Weights of a small GPT-style language model, trained from scratch on English Wikipedia: vocabulary 2048.
MLP neurons of a small language model. Each row is named by its layer, matrix (gate and up: input weights) and neuron, and shows model dimensions 0-191. Each number is 500 + 50 x the weight over its row's rms, rounded and kept within 0 to 999. Numbers have three digits each. A neuron's up and down rows have the sign that makes its largest values positive.
Before each neuron's rows, "fires on" lists the tokens most often at its 100 highest values on Wikipedia text that the model never trained on.

fires on: "\"", ".", " near", " work", " film"
L7.gate138:531370462451479485539529551429548501379567573513501445447449489469517500444432473605492521533558449468488568481494512537575473462516490498471515524460487530508468422527509405505442535394561524502570553611545509525494549482525549433526419476595429485458518546463539536463506507535555556481412602464559519459569517471404438468539452441548534491392504498599538479505532433403549519523460537523531483523517496462387581551464461507416486416491562496489460481507513511499516516436501496598535610565550484426497516505446517475561499484610540503475553448439449496509514404471427464613
L7.up138:546495525478483461581469500453480570516521389523581435482563495480492437618496441570562571470537494468576529498465499520545519505482486465442478594489543471499473456436533455598490480485536439504562515488422514527574539584686494516496524509494502543477468578466469344468473539559520526575499420528534528467597475536471521459449473453563498494491477426524534355521510452524532471505504507521469545442433465424484444542396524534485528529618469464501572516540530496596561461514489453512554519520474464430570416491491431498628509453501520500433474573434487524494437550461463586552

fires on: " ", ",", "\n", " (", "s", " J"
L6.gate153:409526470470390458516478566489437531521508444472472508522494502410558467460449460444511466434524558542573516512569448328503521506449470545459500492595537613475493514453528511424492492425502524565516498456552585560435381508531497513448484431571500492543550639348468412553568588595490510531539422467479524477548472499471455487504552436456562535507485489506436528484626489440452477521487522509491523612551453519562542496519503444454576546548434480489448533485452393515543497462399502474582550458474495474588444475474472496472517478499493489498560533537505518452570463563469489505
L6.up153:469578450541513531538430503465572498398512453489514534604486469449488492586556512532558483571531511544558377497501498480500578427543489518446538557454526515510530553489449499336466466397558494616479510472551495500559478534481476518494511484516547423515491595482511476431461522570537518467500570493455518498542516477519672433465483514450504512610514457614480530459545437514495605464534522484490535444548546496467396557515461470525427518552506496458372463455451559509576399496442565557489457368549536524421553501453494447439488495416558482503494574563507474493496503517505493495

fires on: "d", "ol", "it", "ing", "ist", "et"
L6.gate149:598578471514532519568449518516439520404583498497485444536499562477439540421451478498402474498568549526440425482535533589549552486544464530503554504565523482480566469562444449447493451567512483472457468468517489471452519507458413552534512574500468508472438552508494384503516460522425505478545577537481490516559515470499535486554449499458413430491573378572568448503501419531506395564552601620572508485428454525574509525505508407455501489520447626540433593541498451506545574442480434431487463415528441408447479502505537464460488465507435543475469557465535453459582484546424513465
L6.up149:465569575485558535456447484583486488433503517436623572599486414516508570486436436524565551493446468499502446488575395501486447522488513489490457465482504489546495522525507513538430539475421539445479517572518541473595467545534440559612540565508480515565458538553509419487499502548495513400506541507475513499522593596529515545405390414400550500495424532540593497474483395507536367495510467461494502491505428506483529550505497473579500532516464434581501414434493501529571564478564500427551526454458478574551526488531501420437452445477475443423468476478528592596478455470471581513

fires on: " a", " ", " de"
L7.gate162:521509480500583542619505471421459448621598407548456561462487521434459583545585599479513497531471449414559447576465507457526467460479514582529497467578519474471509498576566436557517525446473399435548483480458455502372520461496468421563477471538561481486583468491473509475604455499491500509472519481478454466492483462467488523550460545485522494486527495469444493460637458375491531442538606564485518452588476598445483437407538472511545586512443572515474442459440575522495521532525546498424456590457553491492551553489560460468496436487451477441538505492420558473479447524561475515
L7.up162:468432502396430483372563553483505463541529407504494515491584466465476480594577497556553556391515438530551495500459455483478413524504512458490582456468534514438488583583488443549471503534615480491409573461604556446556465552474490428495530510488432449475529458505437586510575528513546499511526469445437440476504558552510561557589446478588492470489462517607555619525488520462471528547434499416462512485564526510442493473511504527542494474543471456490469465519603637514513479519608581534472551440526518536489526474504512420513489526495465549381493474446508494519468403506550439440

fires on: "il", "ce", "ol", "ch", "ach", "man"
L2.gate189:413501576501575581520456425483451481504424434573478496533516450529600458570501385432567558541436522488498362536487502534529515530568490509573442478547548460523537457470537504446575552546483607437466461486549507515468529433507514550563673552492446415504485463540485540454493485497586543570499541559445590537523495452534514595424518447538545525547407424552549497593476544461497547553398539521431514490511599450501529513534566549561411431520520529507461494441539471462558547480450502500468531527507510520495485556496597574416441495548592442504464547480512501490479460472478505502
L2.up189:496401466478558569576445518497362409460500418525437437480453468475572540464565443533483534460517486575539468531518496446490538495450435502578478567494594530460568486496502492511470547489492405569434461485594450501559443591606558488626514479499424485502572459451498504558491515555542576589468496572451581493471473595549541509517532494516554449569554521524501438461512484514564523540524515615493510502508501472470478527467399471540491566519555434456535459531471529414534542506484432432470505438493595563532482532491512454469521532455450588487493427522503521514385598465587519607

fires on: "th", "d", "la", "time", "ur", "ol"
L6.gate146:520410503473450485572494488467444532522475454543457484522582426428477505490448482514512506551535455581565499592428517491469475472468437517582495488501448476544511527449473558480448500644518508469471507478545503455350580566481568463566537486560503427457461566518534444547577464594490384477528451521461492472450474547490494433470433416594476574588546424545456491511558361552482512414512574502559504493526389454484511431490466486525477438459516509407418494429429485626552495506481551528515538465446517583505491475446551522479429474509476596535519464486583569485473568476489472471
L6.up146:518405492567501459413558506455592480481496556480660457496539477461461513534451561528506486468389449541436441545423446478514487563501401560479510446437536505596421487458491496528417427537526566402442544489409520498555573561535404645481504553517410579462476484560628515518489632551481503494485440475469510478588547536467521500485472496485538448532500534462501485507490443477475495517503550450533455445501559457467481563459534451527461529546589456539527607467500479473423545396481474464471540556468500555473446502491506447487382452514478436514516492512457433511546469442443557486

fires on: " p", " so", "hi", "n", "mit"
L7.gate170:490515461432543525551585536484449465504482513510529406486489473457605581461478457558404500459463482540492518462505436411485576426501556483544474411524510489486536469485369462468498514579522445474433484435559556466510445513429413497484609422461557429478484492544493492513422568533543502482599483495438549519512475516485469513431551509500502547522466507459508540483449491570563657400631457542496376568425409505452503519504438447507544546545507543436550491489568460510531455542476498433588485424544489555542477554557594523373520471517481494551515528505448447473498440504577557505
L7.up170:502512471571488496435425496517578435428403488548542476537465515507501525541526532451455466497489617546491526459440560546542483425513514535540462484536467458520616510455508472513573487493448494417517576555543454456521540390498515412567539496511608536448512429515455587491569493437483495397460471575481492526527571495576565464548588570482524524579409566482537565509469420455492552444496469520470471498600651583531478467465423525411517460467543516474579506512513472497419482523466476481482481498479494446442527494548587512538610391478633500494547502514438495413469502536508545432

fires on: " of", " and", ".", "r"
L7.gate154:489437527527509532571537471484581471472524419564558460478596498494420474569477623423404377531547466551536467484495440405480559459538523460483526494527568506481538495471552520397470512553561551429504511571501515480520441525462542480494397431599410543449515598548524515502492538534513572508487494496548488538520569520446430513452469412522500658433473430545526479446464471463540512471519533470438504498585481524596543422499531529524464460544468502571473492545574440461471552396522460557538494522467425545606555557499576538564445520470547448486518551523449528494546547534465408587
L7.up154:503440439538513494526582531504572468595508457522536492451512544515552509519471451451492545445495498515510508546541350441481564526514560513536366488542450445517457454430511480529568521574488500428538420510514481544569470487515516481442596477518498562458487553405487482432439597580476432445475513465522514540506553494497532492582482546487435547477493446505452515487523454540526628448649469514410454458547592571587495470510570515476518449520528507507495464518413460571498445590594396536561477548490488551543525542458562502514394425520537548418427532536483506535481523524457600601

fires on: ".", "er", "==", "ad"
L6.gate97:458532533492496573523527508421522532416500480460504542393493518423482535563467559491507469463477539418485511472594561429456480452481520444566507483281449413549490401470489550533505477501521550541506524472533448637393486547476528582529422482427449496556449535475489501475467558538467503461518508479449473548563580485466505537483462536531505447482484536488547475528478484500466495415588511482444509503532430535484388529450438618535485537506495467418476486536401563497459453490431418486528551617426539410485481531574480396574463438461530477497477547477418531492521434537454456479
L6.up97:492541545435465495491556575549440584515476507434463541431509536477614482586489466511525584532497455453447469524462579488569486507501550379421510448508475458491551463516554389582447530522510418494483500509467511543554496498481536570497553581439457478532411505492511456571333471478524518571485456491540509491500411529422549448523422469390531443418518440491500436499541569474532505446545448427546574501425460559474493534507493503467511526539543606488445542609501510423517531461520468525507545582588536463388537596476404518515553498529537487560480482414421494449539453563506536482

fires on: ".", "ic"
L7.gate25:536373585468543506563430512509574499335523534546499484516460431454574491469481505477523522470522545556522511596555576531535510513497621487499438502499593448473464427373532525492485505394485411496542525557508448479531532607492511540459465550490486488509444532442494497520424494507454483566642534423510464456461517458546412456544469457459542511451470478544520603491508452532473470538441546462472423512540465419450570434484413479405472529527540435539530511492477419434482486449485461570451506544426612473568559545546505533522431493511473529447580475519552480513457496547397455467
L7.up25:430494507490525493574508449562526476571528596520490579449465543545547508529396468511534438469427472466485587506566491531479453578469501554532446448460533469441439541598583459603415462503504543464529484451424472522525451558485433494504453480506450517558463499517512477467485477454492529583503504515468455573520528535496562532574391436538482521555564526477433555525543432486526544578512462500516516532459488478448607486478642446492533433474565449431523476394430425561443418615598486446475575563486548465393467549576457524522482511534560441567493540545437540447524517464541562587

fires on: "ck", "d", " appear", "gin", "cur", "gre"
L2.gate163:458443529558448579353445441529551458473429529460466630411462590541473436501456401505496494607441552500461588522461415490342549558522553454450424556513468528489526507579483480581593507582539533529491575517498519497511537429503494469490537474524516503444506518529568638576507489493488500531470505544504589536485514485498542437560436464497524450499479506429501538534545452551483429463510531526448563492392506484520577484520376467488397407527529495518476509516448476427477521455505470551559544526545503540452467512472536388548477402593424498525501503505467536549495501507490536486
L2.up163:472527522535514525471526438579516437459514568469469339537580558436394466445505499520476547482515496515511559577445542558540509532572503603537406474506484552498550510444508593522557461515502496475514556489467504462539526579541533545596444473532490526503540456510450533467534520600496514527582641467403393502471498467528492491466551500421487527506468480495487464463453460577519416558482586438488488535465493473544592573426545448485441493515509562433372556482502546563460417489541613419580533538540403510514407519516608533531528564467503483445486481538519487555561506491467537429

fires on: "wi", "ro", "es", "ho", "or", "ce"
L2.gate63:513556513596553491541430440545547535500477499485467633467545510481591535450508546587494512533433470510511533525506576483561437420585459481530536443422507528667526530506505518441559434506552436365557531523579577457470578541518473546528528561523564626540465561552494527554418476502561498469470472504571487467583462518454466432475472408519509543604459438484504469520486490480488491499459500424478476523453393503530516539501540494501487602458402458521517419486546454524504455505562364519525604524574532499489557497534559532471566558436480488481494420529577467482502509564512528531
L2.up63:416576594563493447444370387500458562514439538475502530542475583520539491510506499518550515481475426532535471535529563391539527432498481453479567521483545567489515567442444385484497439482505448531575414462468531548486489583515526500485554466659506596561526517491468575449528561448563502556441472503535463533468525413473423395454522411554552485510508605524497384486493430489428506438499555476554480558472513504475576526456465512561383509446492420460470483522539471496531501576509417488486505477473544430453570430492518516538541522537449496561504494593543463520463472568560539524

fires on: "s", "n", "ly", "er", "on", "u"
L6.gate86:534495543583470486483527529480442519522490461574407575510527565414547507599487490494420422516369498504501512494490467514502470489515526429555428583505420480546435480563532458520524411517468426460534566516414410536462400399523547455426536473408486463472438497515502512514539528619472436443400490463422514516515537468535544461618399493629537516565618572475462501502464503535588597519563545469499555506453523464561470576421455479439523458478545474488468505501504484467484525517523430514549515502601468529534568498478501458511519387486467470548508394497465474515547537494501556559
L6.up86:498568433528571485534494489507497484536537486500519448460460519538505504524504517507457489457491500473555485574605400482426445556523523526521495430468443437470511418472466469618496544470472523391552514439539504509526453470506447522475499492470404526403480519437559474493502525439433466482530459461507406573607521523529562515484524516505560491518422475404492465545495509433550529478532466530499493422507646633488499449595468450550498491437518542587475523423582430522513534520563447543449413501548452432512554573383415350544517494476445462484579451448420490501580497477548473594

fires on: " ", " ex"
L7.gate33:365424483522513469549530530490439567505492479538435474398467482463536503540531502437439403446542452515604424517505489490552501444529537496465523440526461456495455511557467465532471552449393477446409592438502487492511504443482517377571477530461531406501444545533544508498545633482495479563504490505515427476556504531528530450466432514430590551418465528465502597592490552447508540523453545432504551562436556517491439482530518499581506527563469485491516574499493624543491527483545552430462513584485558530402530538549428433492513582493438490599403405556559461485437531513521531481
L7.up33:478531613475512490494449488576445507538502517542531570513482428587545536554502508506552468461569473561588463554439453422500455443516437451459561436600537492460411570508467486514359437433406502421472542527501526528498480528470449539563394524510466550483489539409439538573578516502474583499448511488462461477469474524516423518510471483453643504498498521526460514516520595537526523483525525390528489465513497506514504506521653535479503437529523506603489498515602551502528595472495523498490403530446607547438545430589531446545513557500429438445470535517416581544550467553523497531

fires on: ","
L7.gate16:453483441607458422578566546414492520529506467382494577513477503582452475465483481522457480554452494520562497476511532439469488547480483428488446537593559515530635561583519476402504566518509444511463541513485517478467473464387532484557513438508556410529339467587425467465525542526486532578485509415457549460493368487531562456561411460438508480521508445443439524580495450461430462456345504521466522468472486468556465519544510485435566516557530508549464475505454477529485495512519534582546476436490508455423461480394561505528411486531553435496413511523548479504524453495492499539
L7.up16:447530604479503520569440486520491558542527458473493519500412410459545482530538572527419403427396525508540474566560444509497428437588480457400501468632544488392529572505558549530527444447550529504495458511482475488499497527439536550532509467570471432436505573534442399514599531446495550587520527444446507524511520538535605462422482548500455481571487502581459455526521501417488417443545489589529527538560480470470548457586516522440519526590517570507472511530515401513439464553508557413523521502443515469503535485493534494388463448459604546504484518472434533479468471489531459632

fires on: "n", "ct", "x"
L2.gate44:574515484558461495390471550511490514483477518604528407539540463534414408554565478382538451565522501457462457435435437480500524487486483449502545541581537470474453445533483477531495471587518544567424518415571571539523573568503571480549507434484513621472487492482468558509445532481379511494424513512463479569499594541418458507551512548531404470474514524503524505458531564507325566539542443566415509516599458488456512500435465425504455500515507464510447539587555473426514512488525517456456465405498490546432471472547518540550476462511552574579484444491506544468430534452510581428
L2.up44:509480485440419568436506519534597579451447558517418588498455579448571511459532537519476542446528532475518475433516489430485599539502584462564437474388453471428482524489552491464516539507511433527432420407465481489532495544453430495432504565477483519479537474479499577521514557485474508445525560478398464464528443538490427542581554512414417519575427518476537540388443525582458495491482526525467488613410376517453488392427467448480481511525562462489503550558449529391516518496458426501497550465489493530541459531502475544608427547509536568480457521554600549527471526547520477413

fires on: "ri", "ur", "i"
L2.gate181:446438535534486542482404442472497485517463524518486472431554534513438433412457475480496531491439446509567487479517396486431484493488476373461530487495441564483476453440520440519499488450499571411482406520481454522550498567558464450528441487548466456542514549567589553510402467465602467557449465447609495460502489480526464534468535521448454474488397432458482535544487448452466424513487452537491519483419462552455535446456428488471572444424467586528544559398495521485417532419432459518400534532467490634540449458443466478461625540537489487465421489557472444453601425472434479464
L2.up181:560458558424491482485445439413495502519531551550444540452461532534484474484428492487525565529478433454399474428638507420388465479465494411402511553516468578571568480472507492528478457408421538503485404523462554436485567572516523472511501514488434429565550448552541446482489465547560416456468394551532633484512540456477532472452543467519519503592493526476494463498488492529488445441490593501532477519406384574487481505480504491531558449523475444515494506498499442501441541401516477668466528543447521486554407435492575573512527549432543467564470494488529539517513460505427508447

fires on: "er", "ro", " 9", "\n", "x", " St"
L7.gate251:566593385575561550611473516544548515467404537545465493531517480496393410504565529614449586526481500488457402587480510556423493543491542461488578505413549458550526467444543482493461489586507509449572530537471510506619470595494515433451521499420412570555463464522499562449579535478483554514580506509506467448490474437472462463511426481523534551498523562462450525508465488495594477544483558468449542509437465461483507570454443435484464617506486494544463617551460433489538540500567503474496459462455599509466513451464506525570515522517526632506484537474520513466494407558483427434
L7.up251:458464579451491500531413485493447507418526493417471438552557558448458502557498517440466399489541580470414482626544520436461538495476472504524561551452461453460509484452471489558465483529495502514565406456569445528575529511513490544508517502443544549545463511437539508560551575596546491413501471496476508445490583482639470470600431461405470504491464507495506540441464576569499395514465481508454589479411424431546524572495444455507570501474527589585489486449469542605471532564507523468444530439383528521512436477497422439553458439555489584474530549506515545523585494595485506497

fires on: "et", "lo", "up", "ar", "r"
L2.gate31:533510482503498481493450534456565397522574416421469417492403383579483563439573421406480516571504440544501545510398458427465587470492561561437488420508506523505504589492579429469545486511458543548437419500541483489570526502488472486493416487414509522456492558544463555477480526539431467454516501459472442464447475532475575546483462491524505513528467540549487518525508577530561549476604527492516496454449541532461517532530440517487520470415456456540458368473492507555455531526521514591446555496564458495393408438464496427473500394436546549470376545493468372531520481458565520524
L2.up31:505504510461510522438478589562547527488526483559471561582485456555440490544594511510572584499464520554548542513422506456500520475428567449528518427517502493464515596551590445488596524465494541396540451441555596598487493479548448512438433445539554537527492452615532432474542457578388518557523510555457367428493412526490604500479414563461482528505446542455518550536470533521488544511580554559428492464442502512455529574498545527460511479443528437394527512485544458531533486470493518566425545442532452490514534516500451515506436440588478480494459538526488422484421420574562419575

fires on: "ur", "th", "hi", ",", "o", "K"
L6.gate41:398469471507403445512548550453507404543445490382518529495491527453504428521472538462552437537461544540548486577458466493494405361510508438474469526543478501525489434467531533444496479494542524529441457454507474463462483428502567487548473484496449381604484558508598420467560499540505503514555486439518511517520580503450512498551446442538473457512413497524481584449666348557405539376474549572487446425539445533509527605485498533509555482547457456537457524459507543434523443497512461452434409563588445513514406508503525478445448504406487486518478523462492509481462498508524516529
L6.up41:474495542507511497545430481509531564533541544410462525435480587495471507574557497416419484561471578565489561461557585445506556547537463443591495588504455493528490460570514533459462442519463475393480571498462555510418465536463473543477550598562531449496551557513536451551563490562492491503531463507498479595489538489483544458573535537593401530493535468473492565425567514469485487424501547492560478479555402440501583519582639562493485551523455537535434494474488511431453567465477642462578460531444545532545467515513520506503532474375480474526416494562577487437546535582494603471

fires on: "i", "per", "ti", "See", "min", "ni"
L6.gate142:566507566533537542539466517454545461561496493467503501407522565512488555542505491460515524652496534454561539540534474553480534499452450417393532541527492427475484413499471546440545552466502475465501444570473499462498478563537518435460483443433546444527561505526481499464474437441544534486518502491502536404523559594465429482512463480442442424518460479570464504571507449575521435507630552457573540470420466489472428468562491442489467526538431518582493499456467369547473494504451541459550535535503491499427577487540372384396544462480433439399442508528566508558508502517387439408
L6.up142:486527543441575527468542506568469600483515529548516577512477400459553600433369479580614574445546522493433462568498456441459546487496510440539502543482458529489508444513430467457511515442383494506414477445451465476564392532491562555473562484478573502461517474475482443477533470559461408423511553421508507551511461438470549483436582485497568471495490426524507517446549550521525524514444556498529525563519590404478533490570514537472492538499488593538449486509430500581494485433505535514531533633535569486494460462468661441427485525477523507519490490451512519461505390451471609538

fires on: " re", "ed", "ter"
L7.gate193:583494453498457420532534520518514495510479455500580410522447501457471533463543612499443485558460348476503396598502557440586455506558544471545480446493483451488565461483476505580430409523603612530514451519512425609523470474578622429494489482465568438536591518466444454507503421521432494561447534524557531540550520422437494463558511388485437440552509460598473449506428597521480550454458506485486597541561502459507482537458464519485463505484428510561491481549583473562482509475506470523474468549447481534456509571549457444427497480500467574455461472515524409528531491425538515516
L7.up193:450431476418474536524434504558509477546540499474517385538450478538446477438525441448376452479584463352450509406448452554464485544492504523488522569547518446461414556540506477475535479433610462485449486497610482467407527486421488518490484500544477453540542575493530543426494450516521492534420484515496498519497507432508467434533434552553500521486630506501536477467453558551515479482499487514509490545548542385529446426548494452466474392475556454435497363554524481447542495528496473584521450502471455392514505547480488424506492529543428467521614474493441445502483596408583581484

fires on: "th", "ist", "old", "ff", "and"
L7.gate7:419516538377502548480460465470554462552470527510542539552434466549509505461416494559494413521609503468478541524466565532474471466389484487528470541628597475460522500485521493494508475605552478446411523553445526505486483524536490490554501449520493497493475466477495593522408485484488426570637410489370473455498488520546458531547452466534433579451521572522378533494509494551548464442454543471554533445472474596435593476530528511529414475465567488484509482442463479467544502575551423446546534557480485490528421474443481587467488456480452461524501492512621530518571597597502503410
L7.up7:376481533486434526507535528485554519413470503592586441503522522504508424537503462519515459570473571541479562461508507653430495529557507442496558429491536463509498451436556450529450566476480470495473412410524423568533402450446499590603468479546417526485511560498479538477418483451561459561398469475492505563530428486486565620506438540532431501502511436549504504491474586403497444518474466483486487513500500575578550470500504514534462546511554422442517540502513605606491523448505434427519460461476552495571480390533521508571499513490551408487542488484515512407525631518457502534

fires on: "a", "\n", "ar", "ea", "i", "ing"
L6.gate12:477501490465529490510555483556434497542473542503507482490579501524390565541505532508502446554609501486502447542513453577426569459498472427430581508577574545504507501495489557501466474530571550459525558568524549607464650507464464426545520431498442484606515533571522472566465510454579547506479522492512498480541458457490507494487452393501375571434503517409509419620484449546460506528488525479502580395470387517509453524546422445434549432476622477576459480528582495456450507508475500457515570529580492510520503417587484472555438549548480458499554466556553473549432476546464455497
L6.up12:499403566479509489538537452567460496501564485569500489445459461463484502540459443519524466480466510499532457534564475441529558542504513528524571475559574446426511515425492554475490581522545550530474545496573520468540500477520493473505461375474540437475558539518473438479533438466481446589498478466549638530451454501443463489456513459572452467408530514514498522610477523527467450539464493467439494483473577577474444552518569436489474469498649429570606530437471518483517454520481426561501535497514365509470578496610485450537535497514397486472535414461430496400493340463401535426

fires on: "am", "ri", "ar", "r", "im", "u"
L7.gate241:495528575388477475547518491487422432517528469387542462456473532519466501460525428343479575423448560449519460446526481529471524473526472420583492583448547489474483465534483532410505555540511510598510528537590460480470373472473474373529392527437577522504520442510436508477517508435546411500564463409527548448551497509579444459571397418487515531501462495506533493503499557479501450487475512468512499437538479504469434495440499585538436600533577494484516527558467575552408492475491524561543494436536557547438587554430498474481596466598571471536510551527496521479526487439467465472
L7.up241:527461488573502473441469537431576527512527565486381515519469515491499541563491431490547504423462613568524536476432519420515599542488522479454509488497518475539464554514430487533496561535507469434465495578531407498519513510449452427498470571433532508540481512471452606467525467521549424509490473461513471423535482449577518433590482608433540467429423512475451416515590474421447525502461516565545495505507494506404541486509561564465555554542577432401524584504464521514523475435450500499492508440528551490549596447443567584466482520555569530524496572495549322454397472460441430530

fires on: "ed", "ig", "a", "ing", "il"
L2.gate119:490527436498470511461415465624557511581463489472565500516546522496497544544474525518515530513452400472529433555403504507456442540576504574493521465523523509612525501471503530382514534530534433501607497493515487495514450458432510496515522475467495454583442557591473408488509507473429504401424532495487491571587403437452468484516416415540431539463477459460535479522568458507520522484443451386512543530500456454469418410508447416381590398522570481515496425489494431555596455442544385476580515521573437514438461494480541523530524448386531455499489509485532527512505538442463520486
L2.up119:521500516381491456558570478480393578519435481503404452470523509448479507448527402502606559479560461491494501464520647594397479575411556478495558484486594464427469519497531572513459562501507494440438435465482531461548465547524518452437516513444546460512479534513423528505545494401524456435513484529450483512490511435512462465384508439462445429504549546512485500489460435510437471444556506502521471532543584565625520601543523515511474516425519525510407439434508431534466517596514454517494513453528432534479590474516422532532468504627507519490476460567487468392448481439436550485

fires on: "ed", "er", "el", "red", "ig", " remain"
L2.gate3:467525491489528524482521542472490432419446471398486505464577518484550533404498507431456458510442503618535489438463472563442474496525533463464569420519436469529501490435470501526537550534498387459464420468506519478548513458527475450523539480520476449434517465526496547524421477541518485510536561457414492487642461400478372459421524500574525543509541450438542545516628492437442568452488433453483435521493447562595508511556508467456547338503507485474449531476516452569411620404517461491527474474571496475451520516447474437489542573493547417443512512611522473470578531550464451482
L2.up3:489558546445562541499349526434499531404465538513444469528535460476536442553539500512510515482528505465462535526484576451440485498508616427537527524457557567526503497428449561409529445460414587476513576445488530540494469524464475521487452499502412510460547527575492493531476424434526449512403525477439538553452504496532441501515445476400540510514522425512554574406533465480585504474536469540449395489472472622435475583506470534471461457554450519497363538418524455540506411487493378583474523499540492498555518403551492491540606391464507551479502535566446424533477462532537517436

fires on: " re", "in", " W", " O", "w", "ter"
L7.gate228:487498465455521465512572467507369481471455583608521567523463478519499482426493521444433569547555416550400586482522534458428477581579545531424474521505538418536444569488476539440494448501425506545526473554487487510499462483546477490492510527396426510652447499474502513564432430566508500498578549415382536430530495537509553596593391418478461489570485545528563482485494515492438560448525543512483526485453491465538512418542518483528525427553458514552519512547523580454473495498502463454550457557528463493565516479555542494533471428541425569452545583533646492486533561468500442533
L7.up228:474463505522435538494544464446551498528460480578450510471516479562445501466587485456446474383489472437437501501519540493577506525531529474502561504546492515442449371515438536447505514527498487494529557440527544559492389494401555488545484506567584466591402504406535485492483464684549464447539457478481574535507477461516406414541443501474431459572618510493453431514526507441584487489452497479533475519592429478588482534448486465490484452415518586585578514614417444485520498501481565535546533491442533510547516490519540451533511522558489501423560523533476499565541500380511416483

fires on: "."
L6.gate102:546499493536507494525519446547551519485598546558540448432507446570562441514401527468534436426468493505550403541592541431531412472539585417534528417477541508394506454498490469514425515522577496516548491449488506541524609543409504486462416507442534461561411499464421518522553455593486550503463578426508389572598519562445508515484465401512486473449446454528536542491545509429473515404524476415564480499524544468528486534516490521464467438539536466592492451426461531513494493514444511503521504539449531385540538536412416525520468487487561501505542630509502491429405550529411465454
L6.up102:483480469464485484529527419550535538483462459545481415450472459463498501562465476514488426525456493564590553494478570480566524475457559456496495485572557502376408521556551429569513516474537447464527514487473488452446417572441529410494440457471553456503461558571476430526492520552523561563466427485503483476606559556508523544469511510500568497391478433546433516576456425475496408418519394546591446491450531533468540476488518588497395543532614505538491546606505440550526366514581455512548546610542507385462439529450447540511502559523502535481543472445535520466473499502475586500

fires on: ".", "|", "\"", " |", " "
L6.gate24:482482560461509519560575562436476485559555395466446507486582493455595442439466509478535441527576487446437482490564536510522528505559495475502537485511505446541505491490543468539413405466493446455553538512529483463482549497368502537526532508449524526533532472416534469508483437451492436448516609458499429504583492551504421545513546497501501488574482491483515528584460514405436482407556368416536427468583499543456431459497454609471395543615482459586432507486501509470509476458464500534580524557510424389477480551512386482597505444539453560458551576426430460541512505555504481532
L6.up24:508521566538479554386434486477543565553578532579551490425546492425544452504466457491505502506477467391430482578439459479540535459513597505458452512514506507487472474487473491428510493492463413369477492495437430455438556573439521510526485514470566504487519473488493469472456523510485531555533503514472422510537436607506537475495557497496482573510452482523493495575490462479406529402575318492499466518549465502486396473511456480492381523631440444516466588531425504401464469506465527544539551562510455430422551563411501506479496487498475519461480558394407479540482413517491461603

fires on: ",", "ro", "ine", " and", " six"
L6.gate106:549530506517487493594497463423499542581592592441461469522551423455522381426397560605450527395468642471508501511480438527495391545494563496536485521610517526481545436486496484564561483470477459531488503511471438446540523541490529460434509509552387456510494420544426474451507583416471518464556513477569477460432487472431567489433483503483528506468468473479466478541418476544492421572454549476573551493480474489520415364493516522506499617527507498561509491497592515564555508406508491519583537446483535452565595508500478476420546461463546463425534514522492541435476470551513550465
L6.up106:503474486507498472517566480564400544462516503439490501549492586532440573490515422543404503528418522473537410499489488428462510500492570433488524456483473516484425398596576515478416372447509505487569485462553594405487487490503560546491567523561466646499431511538480506525462533475518535564554582469570542518460519508508525488521536557507403570501537520577423467459524491465451480528417505456459466498521465476520580464489541449463492519546500520541493443589489440546519508455540537435415476563464522438594456442574678417472583526518523424445547532517426490446440460530530460459

fires on: "o", "il", "ce", "on"
L2.gate87:546528512425574509443464502496391466523516543465511465466487493553513505557609391466558425439479434474536490493610504482486465509465598589542395465588544428452550486507468465511456532546494503591445516484499528454520575507459545431440520518464495468543484566525475573509441529484501491519541531503503463520532494512535540414433455480487497564546418468457489532556438495494461490521558490538512595427418496551378434508448589461479590534531578437448496471580527493375574613506479498515531495451453548494470524502528534400464472461499509451584378477381457529568435580474556481536
L2.up87:560443473505519472468531519487403546434581548463521484537526495527548442550539414491507488436536446487495490486485501496440497522557528540532507529523532469517541566504519407525439443542429615506439543422454480581488563620492530573491481486418499618585507545510521521465486573557486422569545523467507473467461521494461447564390457396518542571411607492455580483440456484486555440520537383623539513399411492479518463532526466477465447611538511500491511448500442519435523507492588537507458488545419568534463439486481540448504535513502506563523612525427532517515494574435456563576